Weights of a small GPT-style language model, trained from scratch on English Wikipedia.
Size: width 640, MLP 2560 tanh GELU, vocabulary 8192, 45.3M parameters.
Architecture: LayerNorm before each block, learned positions, biases, tied embeddings.
Training: a variant of Adam for these matrices, 901M tokens.
MLP neurons of a small language model. Each row is named by its layer, matrix (down: output weights) and neuron, and shows model dimensions 288-479. Each number is 500 + 40 x the weight over its row's rms, rounded and kept within 0 to 999. Numbers have three digits each.
Before each neuron's rows, "raises" lists the tokens whose logits its output raises most directly, leaving later layers aside.

raises: " its", " whether", " their", " itself", " themselves"
L3.down1054:528527453473515506465550478452491492442499575426512572459539485494533501537488508504472551575540533594504434453481483488534550447471515538465493467526464484435514453507492553534499441518488494514544522537515468576531454459424475464512582542491490507458525477539449481520575536539572532511462565515549454456486537491450529488576488442484566429519453531470561551444459538508533560472430549470460418542528522444527436541487541440496534396539485502453497536491510484410552487454545522504451519472483496477493485492516506533428397451508446532446480471577431450476498474465453539517

raises: " while", " but", " although", " and", " though"
L3.down422:477560445510459497465441516530477496456537541525506535550490491496543463520542395551567445452518451539505436455432477509445527502486593501498510483529399470483450448511482549510544486522529541491475474465482490484545430547502522605516512457524506526515487480423499453546442486468593507503535543480470380541492485466527492508497473527542451531481568439505477544500483567404525452490526503488580495492533601498464456508547487567472465509483527564543493497422457551494492555482537471555447549371487517501508471389564491506460557468455512513547516376534517474575477540543598558580

raises: " the", " their", " its", " another", " these"
L3.down1142:489504424478545546531532500465454495462501549525479527476499532504552623464490537529584488556463440499639546471498415484543532542548480526448491465521420500489468538476453503518475516462440462531452574519481468508594461383471546556494530501483537503484506455527394453490519557565598537488457497508510434521517524493470516510469545557459434426462516448460505531428511497511519511438465440494498476505505559509503545490484471495528498489570513483440544531511494458469564490404450535475464488496451494501503547467520503576445469410486484544476514463486454473478536506491480570535

raises: " its", " the", " their", " his", " any"
L3.down1529:545554489494464519492520501528420446435495528498429503491536535517540548455517446555539435504507507521514528428531468452557427501504539426563490529566520471494456509454437500492512481461470517604504499512481458460545487482507579469491506551541445512532528542543461482525490484588507447494552542536485459489508536512510488521517507547532435499495487476558529569509493495544534562450562563508542527478447498520409469584504461434607510517495439470476535565470454524495478529497519531562467495491373454498502541518540509586506515451507437487524440463484484521489470501456510522527

raises: " it", " they", " she", " he", " this"
L3.down2283:444542504562511552500552495535453415502471465469475555527478605539541498538472525478573514536524476508532488515462488518386507514538490483404502429509475562458468475424420505477488523463511551487383404534517511431439446479495522573493557465476500487470449543535419505554508457483521486449555531482515451524462542501488550480576490503488507488531542454459467548476460567431495545498485490505534488455463534455398501501481603496438535562539576512570478516496518532471469560465507520489486458526536447496480489523549478508485506456526513444447524443485536460506491483511561536519

raises: " disease", " cancer", "ication", " COVID", "uma"
L3.down427:457472486515424445429487527558526505479510507482545501495479407472499499453550523504531428542462503484514533427550491524541557546468534450482496451529478498567489569488468510502446481520583497455534502455553444528447527551482471477441553437468509486479493487525470489509456520532488523573473482516494498518476529463503523445465509525519465443516490483490453477511478505447560432501522482554516500558474463505523392467546576521503566523487472499538530533529478480499484452426536445439497483594514462506479479443565522449408489522536594521498473510519533545440457434503544527523

raises: " its", " their", " his", " him", " the"
L3.down2409:522467481498503495463571493465471444471497547488519509497488533536523572510512463512494512544587456527481526441491482537509568478532524459483501512525416471455521474544512580467492463479487520513523516558495443453515475478432495525514497540546477452443482409422475543498556518452538555488504528556502493547480499474502514522476529515463509398575509440489512516487455501533567526474517540503511494596513532477540495470506534427469476476528496500455491533516479447427506496457546464493419506492493510454513525563524544533470479451547526500496542391396461500469529452522498537561

raises: " the", " a", " their", " an", " his"
L3.down2050:480557471450513476426506470507488543510488488485471496518449501540556469592508538483566488504542515461504547549487450528540476508503519482464435455514430510525505543457436546525454438542454582567468535542491417486454476493503544522487531568458496527464460479478442517528470520470478474505442456476512405561519442523438517490504497543488480498513537479487523533494509536474537543473452515488446398471516542504489496465480513446570459502534524405482413530475491449503468457455516522527458469513500494505533526504486489515506449499482449519531527450497488486525518483469472539540

raises: " grade", " secondary", " degree", " graduated", " college"
L3.down1430:492425489481460498447457479552562498439544493502516460546430485498515516483478483470525539538488524587470538571440552524565565477531498507473489444502524558506574418464440533515523532504537481509521467482445505523505510528468486437442527484424506593536523523487390509404499572490499510491442530557572417567546482488514506577419488501446519503398471457550483472536470438457438516458479537512573454487472522511464428554449526466526497479548510511473502578537537543508545503474462525497512474480553385468463511517516493483513487506530473548551508503564489464487586503476500529519

raises: " their", " its", " the", " his", " a"
L3.down1490:545529464387508549482543528453414455444471545459468458502496565421538580541526535490550460528559485532476488433484445481520500475522492499507533552507506432458472552420457584514478515525490500479530504541471449514584474479521493445564501572502550483490510475512446494490465543535505504464484525518577714540511427460466588564539461499456421379535548452524464544499485489526517533440465521582461555543447492546479486474503492434528503474474514471486447399555492501484547482496473475503432526497545486521536582491498554516457467446492457516458509461455456485532501510497541537484

raises: " charts", " Chart", " chart", "Billboard", " Albums"
L3.down1589:574456556516459468545457512488567518454501522468541510396535492457459480541558549507524492452456449468567518437479560581410473541527475469488499507495488609558471453433522561520529585511509558517538545517465513479481537531492407482484509548477527531566464498498518486432588510543475549474456533482506432515548480509463515522532458473522579513472526469521519541440555522513518527505520494505503500510483517505420533523438512522499448489525466492478472442478421438453486504553505447542547490497463502468485526512491515498526466505478448563425428469565473510542470417552548491502

raises: " who", " themselves", " are", "cap", "tha"
L3.down1504:519517487582447529457481470527494536532501498478531497533512528509534470443469488527520520521424527510538487498452505456501525504562561514459535503485522460486522473490478574491497533443546512537480392506558425495458453463542460439499507506571552498437483474477504460434504551400497525506433470527540745466473505514450493509414509490505478552501437513506488506494580533505476462449487547462520461476528505472482503484531501540553493584456549561496523451431488534535546456457440525519497497464511547474438511500509515507438487486437516573505519512522512473521491518555508540486

raises: " such", " others", " many", " the", " each"
L3.down1991:567502518495523508466512498480423450492548505482519503507483537473534502541538439526503475558561505516517490487409470494466472531559439453464505399560494461509439472587442515462525485451429607448466518559485395463536548574494507478558584465492526499467503499564471475532476477524561563522536511517556411455485483456498553525569463526487480515504525504444571565487445483498511520476489548494469524510533539487532556474469464533526508492516518511497540510446462490445504523429486451549474477489429506483460535540524459526487499514487471495491501425494368500421537460491474542528

raises: " its", " his", " their", " a", " another"
L3.down1093:537575469425531541536507504422404490487417530513528499552459541525506552460528529495543508486535511516517524462401479529480474477497510440463540434505483504478502542439475543516457582494410505459483506541503488515482510475467536535482468519472472468498497533550428530511522579433544446546497484465514551527495531456515488531460508479525447482548517431349595463495471529483525525444549470448430436554537509509473453532451522462497456514557515480431576500557458499508545464466492501475496512550438476460514527562471498486468437504481513566483478451496470525515514481491491568507

raises: " how", "ler", " the", " those", " each"
L3.down2330:449528531454523519512527478492487455514555472500496524487414540400431457545492503481508492473490507535489462491425518512510507528463493517482560554526475463453486472497540554496503482555522536554561541555522419479480493491501487527537463525506497462456479435607453471514544559480538494441427501494516373605474535542457565492491487496469421548582456519435571533436532521515508534560538577492493518468512516464425554548517520461467497472506579441496451505571464496493498438503560466482486490583493579443524544526485490461461529515510475459477509435506542554491461471449522546454

raises: "ged", "ized", "ed", "bed", "ised"
L3.down1045:550501460568491502469595506486442469557476463511471517468545512475489489493534553493470477592530500527509463429505489523497462525508526542481509504497449503465507450491437500457554468451542524562478517518478485453527443445539600436501580544522513584517484518528444515535481508517553427484545468541542418516461444454469449443473557501503411496540568421511490534488427511514455546463484469489518455533524469536485516534524503436503480585490517418447506393538511538539440490468455496540457530469517569440476533525488465519580539448483505516520512513466440503524506518499549551500

raises: "n", "nia", "l", "ls", "nis"
L3.down521:540428545520485570514473542518508550458451559524498462471429469518490410508487448468540486485533484513459458507554489544531507471468445552482494468461486496457506476460425472525591523491547460535489463482495439449536440443504423527507503556534551498509406502491572522515437494501522538437415399529518448553472518518547479404461495518487400448490469534469519471502464549574475526426564506510512530581448496474464463500509566476520550557494477591514509606537524527469596551536493492439468450519497485489471531559501496488462499532495516476490536503502513542484480512558459509487

raises: " these", " any", " the", " its", " this"
L3.down1752:562543469503539519479508453510493461510503520494442526500519582514480509481543476488519468528494464592509468467495407456496489483464519435465580507556469433422496467491485501503503455583461564483484486538492458515497518521523605524461439558493453508398529495449475450536481557563527431531551552509508573568400517496518566508501456513487446556548549447544505591505445524468501584526444491530503419515573470518513476535508540406550525500496485473481487439479521529411489523502478472470406529506473425442486499567560511488468543485497483479459549468469445531487491488471504608502

raises: " their", " a", " the", " his", " an"
L3.down2115:565528481458519450547492512433412522480462506464497529452475576510545481485475474477523480544549408488501501523487476486516523551580534402481484546546485475493508574454469575501532433484467514501494494564443466501475489471510532537501492586543515501556457499504406471509516563482579511469482556525489436596485463470404540491532441543498455459552517446498518569523500491536508476486464465524489500593472528534496483442443439483537461543562510499485520551559446515473526508534487480490436521487495450488474525474501537517535460514493534541528506466436460538508491522488441472559